config = dict(
    num_hidden_layers=14,
    hidden_size=192,
    num_attention_heads=6,
    num_key_value_heads=2,
    head_dim=32,
    intermediate_size=768,
    vocab_size=8192,
    hidden_act='swiglu',
    norm='rmsnorm',
    norm_place='pre',
    norm_eps=1e-06,
    positions='rope',
    rope_theta=1800.0,
    rope_fraction=1.0,
    qk_norm=False,
    attn_scale=0.177,
    bias='qkv',
    tie_word_embeddings=True,
    parallel_block=False,
    init='uniform',
    init_std_qkv=0.0326,
    init_std_o=0.0326,
    init_std_up=0.0326,
    init_std_down=0.0,
    optimizer='muon_variant',
    learning_rate=0.0101,
    weight_decay=0.015,
    lr_head=0.006,
    max_grad_norm=1.0,
    warmup_steps=200,
    schedule='wsd',
    decay_fraction=0.917,
    decay_shape='linear',
    final_lr_fraction=0.0,
    batch_tokens=32768,
    max_seq_len=256,
    doc_mask=True,
    train_tokens=356000000,
    max_steps=10865,
    dataset='wikipedia_en',
)
MLP neurons of a small language model. Each row is named by its layer, matrix (gate and up: input weights) and neuron, and shows model dimensions 0-191. Each number is 128 + 24 x the weight over its row's rms, rounded and kept within 0 to 255. Numbers have three digits each. A neuron's up and down rows have the sign that makes its largest values positive.
Before each neuron's rows, "fires in" lists the words (lower case) most often at its 100 highest values on Wikipedia text that the model never trained on.

fires in: "to", "a", "became", "of", "an"
L3.gate537:103106115136125115127120134140098126163103154116174123144143153120161108134120147146140082112099154111132128171129150156133105123136140162100110118141143161180170090110102135137163134157168128133141156174096151149116111181113191097118117114150148158120141114121139163136119145119145131125095099146137111100131140110151214136176129110095120140093137115119156153141151120132165108109143140133142099117119183118131166144103137122120097120121105152175111111089144139076177106126161106152158178104142145134081132109119135122102135135087112133109148139127105152144107114136152104104
L3.up537:130155095114103090178099113120128133122121126107127139088116145102129136101133089105113070107094113156148068140142158129137137144140121150102111118065106131115121144121096112141183113119129121127133135154100115112132132180113135145086170115129145147128127162116175089100104132138140135138140074152142159135112123116137147174129101079128154155138149124129115151121123121141120154131121130128122119079166108114145172138143105128121124129178119101158138110160150120166148079116126122153095158127173194157122145156156142114139139155113086115116161157079122123116152175110135107108

fires in: "as", "by", "in", "and", "to", "of"
L4.gate405:141140094114097129056148117116135118162082138118151160119151101104139171102185115160123124111113135113167080136139162133151142122149146131096097139134108156131147106133157127122119100092119131134133120134124139163146105104124082115075133111074127127140111093135168161127158147124129086142142102162146088141164124137139141124135151116112138144169111155166083123122143140122141106110099123160135131136150148106121127107100125103122179127123094109122126154141124120117076112181116174104142149083098101107120129137137140101147121152132162100162154165119093147121102090170177117116
L4.up405:147120175134072068125070137141119103138104149160117120130116154143148152094069139100128133146121144153121113132178102128137136114107126141122119137105137145132125130111137125094128102148140079144116101096162099108132153098106088122137151124123167139169102133117114152146121128119133111180100110145152094134108125141130126179123113140158085139109136108103129155110117104093100120158139110092161153104122133141116072119125099112145131130163124126160146110151163101120134126121113177177120108123096131154143152117177081200116096172158160115123083130111150129145137134136161128129

fires in: "a", "part", "important", "first", "considered", "as"
L10.gate6:160137129130123095053122103144108145123109135135109116130096155116144124088140148143118089117124128155134142090123089105139147184136150127126164100105145102149110133158161121095116101151087114164136131131140138128113129101106148088134094169148111136165125104137129128133134135128114113102161144156154126146121161080149136102141151073144081101122112127092129150137076116115172178131138107152130183126112109111116149081104109114139097099155153128089095153157156141132074169091096138147143158085168114122167118132124152099129153124141119123113121120154095126140165118121135134156
L10.up6:133139130150139117144091137135106121109123112151134105094159140123144153196131136159114121145095137144146136100152124125120147122159181121170166094128109109169123117139112147152117117115123121134185110110105117148085105124154178148120124164156116155161116117156153120158147113123113131117170163132108098119094127078156097114123119087149108129120141165123160090124124152123158162155093149154112148103095136177121123112156138105093095134096132156168076141168136148150087135157145116158102126123090119094155141179125102153122128133091151120126154100081128128131148127101169146110

fires in: "by", "series", "forages", "like"
L3.gate152:118146111128072130133152105134162158126090141121149108152130140166141102125093130110171089132169123119139098066143136124161150135089119170134134125108129145115106146116155127142150118110126093147166158160137122140126128095134128113121144110137164101106153108137131129169172145115091102131130166140132114170120143149132147096122146148084121115139144116181154110116117163118161064114146089123074126120152170129130121111146165147109103150140111115072149140163146170140115117128117133085159098116133123127100070082144139095132112135184097123139111113107165110151122121137091129136
L3.up152:161153110116099129137173094111136134123132091134139127127111101122158184115100114123076152130116142078129185159130108113130106151169141118117085100180102174102146156172087112145161132107102116144092116124089104122129112144133103110116160103170128101118182111110070146120164119133140135117112106135095134144102143109088115128146100161113188149121120094158105096143139106102147105126119094146154152123111099117140095121102117117121160149123120137159123133087104121111138138154131118119111134147160121120150093156097147148150136120152164122146119150131111086117093145132080107154

fires in: "of", "terminus", "1", "among", "in"
L10.gate588:091116133137147114129108092137134124136121133138129131181145117108166177136112166119134107109106100144108141112189093140161151081109119128149151145144190115135161099095155153108141112119128112169141061114115099109154108122132135143104131136151146134177134115096143133114129127146124101151120074144130134118099133143154142161095146162147152108133112140139138147134137122151110138114102080153148146163120157126130141131090100121102096109120109126118121182145172188136090146109104138148131116112148114149158122115110102094139097125120090164097122060107161162160162095115133109130
L10.up588:117157139134135119095141138131118147129113129106088109125143133101164148109099112088069116102135112107134133106186122152140126104125091144122067134109130104137167115081172119121156157172118108132128119148146162137092149116128143107151163133130136108167157122134175155146080139118137170132151099105153136119113099122117127116110108099096138108139101109186128072100112131141125127150105076083127093155122141110098125162138079145134138104129137116180116174149132178119140134109164122131143109112112125121129133137168173100135180131159139108157154118106139166141116115139138141095

fires in: "of", "for"
L2.gate402:110128122109070087116127106168124128168174187092085104134138127108163120120147127103144083099096138111152144107139101118153148135093113106092095148152116104145131152112139127103125113126152174142131085100148143142149155109103123142139110172118145100148123090131143105114157149163123076131144156108166101119151112147139156100125145139141146118140135089107178102101130146135111136116119082127121162150140142116095143117080110072125149120088088147186148117148153087136119134147134156115095162122165116123162136131148136122128119122151092113109149097142128112157132080113118123162
L2.up402:129105088105084130097156118128152111180119137134115146141127134113123115153124156133097098149125092145153125109132134140117133121131125146135110113132094153079166108115126129174137103125129141133147144111143163177129150136154146108103134121111164124089121110094123088134088088130117095089124156137150155115162081135147139073122102117131125149104110092120114142084105132163148118142176106177172133127143099071098135137144121112157106110156100131120119104111172139084115124161137104104162122136121148089137144106131122126167120143112122178140102137119088143169102147208139126103

fires in: "at", "by", "from"
L11.gate166:143160111139124116099102102153162102101099123157151157124140155111124149155152132125085158108140123140121133139097146164127130117154148136157116130151140121144167136133114157117087108081139102132130131179128120183167122117119112094135093126131139125106081116126102145136117115118105117176146080172141131149126121089126088137134125073076143161135133127110122169121131143126141144130109062162165122132159143148104140098137110132154112156135094100138176150131094155133127143101146208139131119135149136142150108113128111120101131115142128101132156080085094110176128164172120123153
L11.up166:171178096141120126136148098132091138106154108090164152095112182151126138105151169130106176113120154135088115138158182144132104097157157139166111125103132137118105067132126132136113152105177130150113093095119107159150118109113135122143160097116161095104114147084120098117120112097114169154130115122148078160110144130115135161090110111093131134147190125116156082155140134150115108124151107103094152142110136104136128117143123167135085126127140118134119117157109134081122144136121103138119094117144164124169151120143124099118155116161107167120096143120110125127140114131091127087

fires in: "of", "number", "few", "aura"
L2.gate750:136115115132089115139140092112125093136167133121152103119152132128118125133134126140121110087109162151131083150160111144156109116109098077137096109171096115160155133141149120156156096159101146146163078078133122104130093135146099138107115152153124146116143122105112143139111150140116114120159121166155156081149123170128111112125149138134155149151111112143121173143139099157143149098156169151119137119117121181146131119082111126101107171104149128134113160135120134155167153171151163103161146159156141105156141081088109091131164149139159103148081123144139110172150153092104128150
L2.up750:119137142115125146109126114155131150136169098101171120103146128115120115150134157150096144115159116131139116126087104117145175126120129129122103091097101134194144128148116130127150126095088132147131117104177141174129116129153145157165116108125165149097102116131101100128143132149144103092153102161102118116157165166103118142114128116107126157132103084127109110139110095124171147131134117148120144114119142166159115131105117128069135171180156098162142128113160107146123146136144126152178137106172156126143148080171105134139091172151157117111115121131151135150181111188155129169

fires in: "had", "not", "have", "never", "has"
L9.gate422:152120107113099121111136139116151100160115135090166089136152105153138135141150146147115138168089159142147110135139162095147096119110181088149144130151129140178089113103126152141123086163117172164137145122112115137135089084130125126142129152139082146176134115136185173092133134161125108111140119083109113120163115092130155164135076145140104097104139127105133142173139132127115155125116118125119109115132124146185084125114121130160128146155097142136143122109149129106163146139112113206109154124129111134112142119095164146094121131122124123173111101171090094123107146124137123107
L9.up422:172127161093130146117137125121120151130167181119142189145087118127094111132105121140117143125151111174134142161115069122106168125114154127142101145130161113183093158153107150095088135138071127093105130130116120117079146161164139134131132167111168129122131130101161147118141111145141142154129155139132105189127161115131083123129125124144142103143079141117093154158149139124109148102155152143124117133164152122193154097118141158121085158125137132113127156150164156137170109125158105166099150125107117105133155136131107126150100106110116118135128135181097124137122151098143127124

fires in: "of", "as", "with", "into", "by", "assembly"
L3.gate531:079080108127101110098151094164099166135133141110139140138133163152162131163109111175131164110163176145148131091130124148141128113096130172131140100148117121161138138151081104125133144167141125118108111154167114118134143069111086129052158095129139142160126131148106141073130087096141118114119054127097117110121143133150148142148132114106113120129124123107151126112144117131143114106105121141126135159120112087099132170109169108144092139130147118141119169138136142081135147115145110125137140121111130148151117119194145149149095158160106100165096122129131145132107139103137152103
L3.up531:162128098182134151143148174123150154085124134153117149133117146115098100130146154104109110139130098120145157129168115126137122128114156180112137113097139133109150116117138168079102108135111101081097129114104173134122126112106147160120159138118119144122110126146158129128127084134154146098095100126126099144073135144100137136105170142158107111086130113107118151096119110103105138134065109135140124170151114098155140129106142145093098143158121165111175157161149128143080123107185104116128112130172163114153146121159115141132151082139117083131137104139092158142173163124110116112

fires in: "to", "0", "not", "also", "can", "had"
L9.gate103:131187131151125112091135175116125153150090112098141119102118099103156127177130134137147124188110085090145121119108134144159124171123110147130123122101119099106120143136122114113153124156113124119136145137120111109162122111135121141146170116177146127119149164086137130078120126137146088161111110152146127072138142129155120091143146132078169114178088135145136129115098157100111144152098127135099146117132125140129184195154073135135127111142107166084130150157124106144157135151153123142100162176089124096126101147113139128126170094131107105145131131103116097105137150111126148132
L9.up103:133120127123101080128105134086112140133131130110124130161086142102126142141114208151120193107129132116174124152114147114146119141124127101095103127123170127167131136139129109127146095152130122158112128132166116080123151120132103089108075170147185112155129136105149126098104119121111142154115118124144097160108146114123098169154136166155125177137113161148108133112136110137152157131151136128146143127136141134128121129127091133132154127122137158165122099162166122183126132137134108106139150104110142126120164116144162174115165118144090153085135127197110145139129061111101165102

fires in: "and", "to", "by", "in", "of", "while"
L9.gate322:161157112126137121129120129103134162128111139112119130130176152102171134138148143128113112099153112091137096124156107109097092156161150107143113099133147166135123146125123157127140135127133131150149092119138191158144136104154138076152142075133107117134105163124189157146115144142109144158100123127169139138142149162123158080111155138132139128141148145137115078136108154111129141100142116147097139130111115082093165149125140132160129037139123074123084136107113173120111135132144128144132099120109109151091121115159143146089163153175104121141138136102108104156149145098095150105
L9.up322:173158135131144136106154125152152135130142151131090147159152156080142148153168113137111089108136143133115111153136112158143166161141117099108128120126130108091105137097123127113116080106120160115168107145088165110137135075109111124150122102094120149140102117144134148112132113129133162121141152152149066119106150140118144135111137126150154102116128105162093059112144106113108103114138122119134135127159130043137148134086126115154124109099161120121131132129102122098087121133134111189170154142131161130111127134168088153159142147138115121127151148161098088087091118184124114109

fires in: "by", "of", "the", "upon", "before", "when"
L4.gate173:133122125178111147158103089104129103136109128086117165095171123143117114111114118109162146099156127137181081104131092114104114133128108101125125095105149119158111154111068116145141124119153085120159180132168151121126128128120111115173129125074123112145071120114141136120161123125114161126115146155127087106099124119117099079108101130165096107126136106128130155123142139077146114120125110152154151106092114099092168140120135101136116103122126173092148096139068160113086098100104133170134151138129131116124138165153130138111116099124117136121160123149123103118095163128129114082
L4.up173:167122115131111127157130088140137132110115118103123146096144105111115139135099129155090094132113095150113072119124122157107156113142141097125114152127130120147145147171131115134128116126154135124136111168160125120131134060163091101150161119135080106138110123127147140126131132143146137118124188127182126130134132125142125086089102120129155128175145125143146150109118159165101089128143108089177166132114110122087162147131098116160142132105134162124117178133091145143141109124076138127109155083184117142128127131128092146166102052129129138111145139158152148084122138147177159146

fires in: "by", "of"
L3.gate700:122104064117127141143134126130111135110105131120103165134165095127123124152151117177127130074131089132110078140174118146140138142157145097140120137135132131101184159127098123133139130086121069121113163129127145139133120131114146106131129123115138172115115165153141139125124128137127151109125128175140135114112132139117118127121131087130165115131076137110084089180163099151118111135119139143113164144154145137096119169074120109142159118115176093097143099151096126139120095094154111129162148081133139066105147170160078152115143170093119123151120110144125146122118109169157110125
L3.up700:099118116167162153133138109154104105144087116138137142096101160105136100149140105129127152112132124140098096102145105133113192099157120092144114127127126113155157151121111161158122138176117145090113134121187181102121143068163112141152106141114145121132129071133125125155111131139176132111137144137106111177132145178103119117094126128148148145112130111134133073132111131107116114141172131123160146164092132155128110144125115099085102142152117148098102108151106111134104097150081108054140128145157111128134080114128135125152110104145126143145154091124165084106127136130162127135

fires in: "by", "from", "to", "of"
L3.gate706:144188114110135071178146099117109129186126156123137096152118130115153160137131133118108128130128154124138121086186135112087125114084158134132105092125156128127100172097101085114172147140141141137132119097113109120166127107148084107133135150125099134119106114146142153126127151111111149164113101159118162111126128097088147121140122134096149125096126128139140140150087175121159113156111103113120133135128115086144136159101121134156101101117078110107130146149143140147129098098167100162139114118129134122147126119131148156133159106098096156164144058071108129074126113138109120093
L3.up706:108121108117155172087140113142111110149103127125115138141160138089122143098148102128126157157119119133144101095147143121088154144161103097129105088099118108113128131104115124147098118145204108086110136099167160127144098129148141120107104125126120136132109111077113128175097089134119117123118161099119162082151104128116148117148074122104115132161116115115139112168160195093153136125185143099125175135122132109117140123132118112109105086095205082119162148131112121149133123163151131132096098120137119152127132174136163140138139124137119132128135117105132131118107092155128090160

fires in: "as"
L3.gate519:155118069136152116091202132138086140153173152099140161118153129166152160128159163152121151106152116097113089103169119155155078115131145119138133113155101140180143162106117103111144102130121103111125144116134161142107105139099142148132096123107158131088087135137135091119134112127070134126118121147175134158128089109115137120131142133178102098103101117107149127090144083148124125102131138156111186132123152097164127113147122094155150137134168115148105133123116145118124081119147136106167117136108117134144165110100160116115139115147145122154074153118122132100106149133101122123
L3.up519:144128131099110145131127158143129075120140121137149113139149131125131107154129171080113146142118155113114129189141103134143140113112142122081174123183115122146124094109107121151114132139162099120097143142160111121173110105185171142104152136126130158110141116145111120129157127111140131139129072129130118139119123106149079127145105176112122103161122134105107132099141106114116110129091089082111172137092150162181111137182108123099159147070161113088086134120134124135126150132127156155126160123127103106158112152123090108184144136104136099113177094117157140130138127094133113131

fires in: "was", "df", "were"
L11.gate314:152102115105128119127099117150157129080126117125122132105095123096108138144141116132106132114095132165181146150136095141142129180139077124135159132132162122128129119176150147148141067122109140102150109155124119181146106158140159130117121147123084117129160115120136067094107162102136120106162122110162158139131109164167121132124088121154113185114107088121122112099126125141126107131104151126115149158105143104073123167105129118117124150136178093115102064119129159152164108140111146145192109100120141149104102158141130116111155154098113130135160157136145118126169126103115125152
L11.up314:099135098156130108161136136147126107134098124138110131103134115134135085104111123128141127106099126154153119143144078128162092143102081170186085102139167157094148143170123146133102106102140117156192144099105119149124135091130102120138084130095145128123123138102137135145068120114136085123121137104096128125139157144136120124128090148153090139120121171130101124104132119110114148131086156126112117150134140066164102115117159137148098148119157112124163150115151128146143123135123175126131122135128109141161114121096147124096105113109073161113122147144083079109117057137148134082

fires in: "has", "had", "have", "also"
L11.gate260:180110111105150093109114115127128152115100095136089144119109100089108128138100132094115176142175125111137121099121103161156149150074151142155100142141152144167084100140099134162146165134162152111130133137098123111088127114130099162185127106136111137167103136132121122068162133135136161142153102163109136127194137091137100126151131126130082113088152123139106144134180111140104110126141137165101151148124104114110108125188129110150136127128108132092108122147103130125168142153150102130149138114150065129171136140137106136099101112096116147127099138113111103101121110101129136115
L11.up260:183106129151126171066119143141120105129130101093119132105101114113163119143125125107132167121172147094130151116113166148151162138114132149129102195130135111125144123137105128107152092143145137138140123132117134136092125104157114172136161105146144100179134174097165104130137100131129151117122137149136102158164124096141125109152154152067117119114132134144150136110118157099134111101105158110117139131120089124130110194125075138129113125121109131150107152102085161145176132149135090109123170075108108126137126138106129114082116112089126134160130100130071080112103128112127157112

fires in: "of", "well", "fly", "major"
L2.gate442:137135144119108129169128137135088112136103148165104166156128117109129130148129141105141107152115156125179140099097143121163163134101171152160113134152059064127147111151160132099130115109118111164124109084129151162127157140159142106166088090113124131156110103124157088126148169174112144126167140148131123131089159129140108132123138084126167125129125133122116144155105139146090095157135108119147118129142104144115092113134128119082107141086154097161151110137157129095111171139162183106124141128136173145150149142124128107091128106119114173130136114137122162130108120157173098159
L2.up442:133135130110167120130161110150116115165097144130141123149168111110121143112125127146141103108123136188119125103155160134167148124086134099160099140132074104118144143139154131137117084133075113116132081101093157135113138177114167173088142129130120132095117197137113094169140080155159084136177124149098109158120148133096104115125119159116119115154073139148144136110159132134080109120100145151127121106121135161135120118106111098132100075133166157110121116112165170114102148138139124118144142173114164135116160120121116160155107140152103130117166130106121150150148104121146126130

fires in: "has", "had", "have"
L4.gate686:181130136174109126122111142115099128130135116131099162129146129095122160112144154171163164117133132116116118128115092105125159159157157130153110140121174146124113165148143170120138153160150112151145142115123100117117127095131105131134093099111142096164136114118130167100110167123138133114122136108138128098176135109146151114152141123130153108135167152190123125192146188111097149168086142120130126134143156152135144123172120123083103126122081156133157131160116169135140170129141149093116121072114137123105168159125122104080093099142153081110167146148127103121127119144100128098
L4.up686:148109110156143186088126119101154096139101105140120144085132131164123128116120127101134108108143162108133137125092095111130125092117098098184127155115122107107097105153079148109153123108112179119106135126136132126093119153137125124185143133147113080159128171092136137129150087154144135093149134158102122150155153117156127117096144125128114126125126085132122103144140120130104137143153158138131073150099138146117122106109077126153143156139091108092109080108149092122127144091181129155128156153121148149112124133137165100099102071096134128157131129139133163080129153185130134118

fires in: "to", "and", "of", "on", "about"
L2.gate578:162134139099131092138114104107123138109102163074152098123155113160135170118154132123145146134098098124083139176155142146159151138094135108121145140125094148137110118115142154097164112155134139177136107135135118126119115136093137123100133122150128124145146127148151100108132152166122095167193112120115096112166137143127154143139126162107159151125146168129071096163153086120165134101129110098152105108091118133128095103108094106113119165122086096138127135124153174123121136087167127107139169100145148120124110152150113132112183107143142162155092136141097085115100100172119128110
L2.up578:119113121125127115108129138103165143170116152113166135129159136133128139107061111125126132126136104150128121126087136120136157111152157151109103122112155151138149099103116145130142142136131130141140135089129120114134074072108132115111147114135099138128094107091139166160134137137121108115107176186137169189164111135143106128140128152103134141116145085108138144134144163115113081147106074111209108128160133136109119128135117092105105157125120119128150127157156115136158140110138163159129123128182165160143089088115142103125143124108135105194162178108135095118131137171131127162

fires in: "of", "from", "expedition"
L3.gate459:113111130121175135106110122124131108150098173130105129145178128142125129183117152126109131114121133089112120170132123112106156144127170155128109115135120147117177119102123110114133127101140134133143140118122150118174118097166121085118142165168128112128065091099109144135107124139153134105134153089153115135139116121084117134100134123134103094072114111130114130184131125136097138157117113111136115122109125170127102114143130097130129067100151180128157163098153131141128144169144157184118117176178123148114122080132185119137100148136125110182167109140105136125130137138142145178
L3.up459:106093151134115146142112116177163116144143135164109094140169120100158117148140132154134112144094153140132165149144098157133151135103177119151118106143104149130148145079108131120092102168131116122131132166166153116138111109119100145119107153106139133114094125148110146130162171134143132157114113145137160132129136131133131093127120148139113092161119111132128109127096138151165152100126128142136152136094108097113149125122143086094089146113116158121133110093088120099170138146144123069120134125156177152097111104125182144084141150171144114195162145071142112152128092143136107191

fires in: "of", "all", "to", "control"
L5.gate237:090113120158148138113084131125127110153106124143076112148119130130136103056147164125153121087113083181143129118137125131140101103075118125122154114155139114110126173124163103153095151133136128126111095098162137142127151146144147150138150139123131127147105077170138150163137117175103135183140159139111105133153114160125170113129104145133128135129129170161103136162131111108094159110111151126152171152153118120144142118117186111116131122152129114136100148125166110125135116178119125142161166114146142163140175136092161140123126163090106097148109103136093102163129154113164097102
L5.up237:159133174139109149124188132132128105142130155111148098131176096147091094133131144155098120146120132170132156124149129120127078101097120144123134113150162153182155089070105125177161143121152153154161107121140126114169104106108132120108103100111132099113090161133144073131115123167109127138143099098158135106109105152155149092118113157122130138166176077144148130152124135125100148142151147114105126173145158123143133156124154123137113130136124104131107128148154133107142145155097163143167160115126126146140156097175135127108169154110148151111108136093116169088133114109119103096

fires in: "of", "and", "by", "over", "like", "or"
L4.gate369:143096113113121148125146098108146105162094129091090141167143175163145119125097141124110107105123121118148112127115133134153103128137116103195184113105154114078122121137128102107151145082107107171148111120130136129125147136133159114151136160139146114170157092110075089159163156104136128122166093167163097158136131147139118137142135099123122129086128129110125146103159108149153119114157091147114190157106127134111118122125137120111127123160106128136091116134103156132104094121106151144175133136144133142092134104087159135117164145151134088123125177149143145197082110127134153146
L4.up369:137101125127151115129150098128104088146124146130119129145139155134140128135112118129103090108139154130127142116134129129118119139125132142161143075145125177102099135106079114102085132095183161136104093147104140101142134116116152113107147115118168156142132123102148133176133140085147099132148119111142097139113121102121133095145171124097148127165132119169154168160160123143147169113117064187118098159125119123119138100144105075126137132118115082133138147167152142151120112165102135160138130060179124120130137146130190116146189110101134147126115143117113078115148114125133133092

fires in: "the", "experienced", "of", "remaining", "such"
L5.gate260:126124127106135154105093138143109080115123134133073089144136130155131141153155165128117149144136180150103140145154111156160121120090155111094100153103108148115102136164123129096110122131127146120129103122160111152163156060124101106078076153120113089087117139152098149088153130150087092126170088137164145145108116096105126135110116112100076113116119098103129117136156131149086146101121111124167131100090134175130113122125113128157144136093114138143158103099142164119159099123132158129094127109144156113125138176151103137107156125101136163147097124128099129138103108110145151162
L5.up260:095127125148129158130129160108118138138122141090102153124108110109166093135089077154124070088134138112102144144153129158106170155142143147082130151141106152113147156151169113123130126107107093132133127087115112119131089151145047121103136135157083135161098134181136102139117163161147106108143106148178126138148113092121179106098151118129091148096133131122144117117114149145112175167090137159132147062131083145115159151129127138103101139158114134123091145077111124089137126121123151166146104127157120133108133177141131107131091135132136124113127124137123153140141132136118116128

fires in: "the", "of", "a", "with", "their", "an"
L10.gate273:148144120132138138167139101151158189121136159148140090170152123164155082121079121170141101125135110119175123136139143148188162125141148168108125131155124134146122119152130103119100066166096150091118114133157101154107100111133155098095097100110096093172121074124147136143089147106110056131116173099152137135128114101124108111121122123119087129102118128116131107105131098148126108139101140177113154132072114127116123119116108149128092169114133129126090100135129145132133115132104137122125139125145138144104122140141092154111145149085102142104135118141138156097105102100121143164
L10.up273:141118105113147073172150100126127121112138157118153160122091125104132108136121130124136078163110087173136104129117182108092126110162111120068141115146121128099104173136118134106093112109155103178119137125125178168101146157137152102121129120161154112158066113144130144120120129107128082113143124123141142139082166118088097094119119133127143115123081118139113117104128144131073116171137181146127094173126131145116139162140107125148118151172128098147117165133127075103108127101137085118127108127200118138138111133141132113131132106125138132101136122109127119133132134149124163088

fires in: "t", "not", "to", "never", "no", "m"
L3.gate663:115157116122098132115179169088096125192177153111136131136184142113140146137159098106149137120127153130116125105138149113158132155119115103106107167104146073115126128127074138138140117106132124148145149081178150161159124112125139147120150106164135124164124131120158112166125132156093120161129113156128085155129165115111142163120148143085131160115157153169122084131138158104113124177167125077144145147138133156143109149130167133138105143153150118137133117193155151169158126139149101151133149138109128134110123121101132110141117093103143124149119070150131106135151173142122143123
L3.up663:141172104120100101112140150123124124127145146184122110154136123120134164200108106126146072130098116093112114148113139117121124179135127141130099120157117090114096104112133124125108110096142112148120103107140138132121181129123140114107135141105136137155147136143137155116099127121142091148128154134092100140108139136098146169091114131118156170158097122159079119102107130156096108156134147096114134124113064149135156166162166120146145135146143157133109133130097118172175121174184158160132182129145135124137191137107106154142128095146146125120170107125120118145149123151088158101

fires in: "died", "and", "was", "life", "personal", "he"
L10.gate458:114107096124119140110100098129133127110111126103124133122133158099087076114121131150128118113120102130140139165206082127110087147148138104107166184127131149121139148153104166106149136139178095146161144137124117087127108141151171126145145121137097129118089100119179108113115156099152109175130149101080108135123120107169143150122101106114073152141139144128109127182135109165131134169107160098122146108124166115090108120118156195109150126117106096124128137117126084107131092116120132134153126095138098100111110147143162114127168121094167138117126120167146147145122119147132110119
L10.up458:129136123112142119161179109160168169132101111113138093126151159163138146146106151114093101105121114119160121159114111105142091197113121155137106192125091107159132117143144169127120099135139076108104136138115138104176110147091154095150154154136133124149129104153120115137154157110116144106146093167143132155122104151166119058108116150142136107124139162148094125105100118121128097136097111123163109165144135144123110080126109100116127103145118139120149109163118155139131155147120111117093113120124139148142113129128118164153119095120081181128128160175115134091154151085105130155

fires in: "by", "through", "via"
L2.gate54:126131126183111153160146143135146098119109130062120100111142111116124116126136139133142130120128141125135161088122151106134132095131121128186128132105133150154133126138087120181118163088132103167112107131107085110111155106097104125130117124137152118134114110128122141175110135074116142164077142160102130134112140082135155153090172080117156135152154128156123118143162101135134156128116136141164180125130122116096130109144117116132119109143109115083133124076067152139116137149137122151118101098103133141169091120121111124129102087158134076127113136155176148148120152166140062108
L2.up54:140188124141128108139139127138117137150161156100156103168089154126120109168161124147103147143103136105126102109080141084138152136132152148144132141140122148108205121152158069151087131186115111150089143094130142128127120079100122119140161175126112134112112120139094096114148138129116106139136135144157109144104151137123122147137128142140137160185114167137081141125140150140157112111111145127151148134111131062122078143153149146117083138097126132152156082128116140129110127107149142105085099170145109135166150110101144161118131099177094132116099149116129148122132147128154145118

fires in: "of", "to", "on", "for", "in", "between"
L2.gate352:120114101149127142135135055125142121108116159147105153143116123062127109126135183133114134113129095161145142147141126103122113106102133133110133095102151106110143135174162172131119136141156112164104109137136150079124112147132159136121098141134141127177135134137123150126137115176155079127162088126112120107140093119155142083102119121108195104105143100105133139167129119119115141101135181157081112164129181129111141116131131128094118164113138110133123104109123099165149180094140131138122121135113159100141153124130127112151158119123139105163126102143146092098076171107091116163
L2.up352:100161105134147143111165110140103098177171118138133128074149164147125141132132141132169123081113067138159154112143152111073157089126126174125102109140114131145132109145156159130123134124156106139103123126098174096128150148133197104120142125111136141128146135130125149112117102150148128117128092083127134128134120102169134120149081122114150103094115116086141148156119161134101127138122156146103118106161112152113131165112120085167144147103170117147067116147156133118141109101099127123138112126143097069115126151121147127112138128158124140100099084113146084081134155152093114124

fires in: "at", "in", "of"
L10.gate332:122141139143096120105130123156119155109126130117123132149122125113125069145152076151120116126150099127172134094130136141125178092097129167065095138164147093100143131102132121139122137118130107121112145117123101116143116111165109119141141135111130167137096135104179129157114139144115141127130131098146167151118128156161068121076102113137157146121128179155123130096127114136141072144152108105120150113103119110118099135049105156124106113145112120095130143139146124136143111088159148118145132081130140098167123134098106076107137103123110121084135129123148152144147111167145059086
L10.up332:185145142113105113116130086135128100114125147092140174143135171114121103079099151145167132110158126130112136123140165142138117085112100116101120146148100078141130096115114142126149147137115117100094075134140115171127104102138132087150090124115155172105121096132139156096147133110093101178173112163155101149124130104119121098129143111168130126159098072119134164152113150149101127146114139107146179110124167100116118113125141162140132120123083107175150081161144114099099152120107117146096122175127146122159118146136146104144114143128087104164152137147154124153110127148120128111

fires in: "of", "from", "for", "at"
L3.gate533:151096152163133122081129068127108108109094140078104109147114148106113138134130111096116086122135107151132117093089139133112126172174134160121129130137100118107177150138147111158117092130151134107119118186107206160164105144134142128120085154123127123138122126084132147106153176128111087123193113102144160123142127172112171131099148143123122159112092138109169152115158129123116162136144177147116154167101117125101182130154136133158131113126152107133134145142140116126135110118146149156125159133147168096155124125148122150112147154119117134127078109131123158100116144094142130129
L3.up533:087146126093091181120126133154119131125159121110158138175130132144122096111124151126137164111120144116096128142108152162126147155180125101123085158161159125109136127134161122134105153106142114120133135099102155138139091121131095159128167099091148149115144156080128116115105136099113144142106100133106145100142121127095120148153119119150101124104140096152160144150138185143130175133105147158162125137154109118120126166169122149133131114182133135140118129131177138084160117137148139118134091179083146117156124130126134107100119151137128161062083122099145118174109090167126089162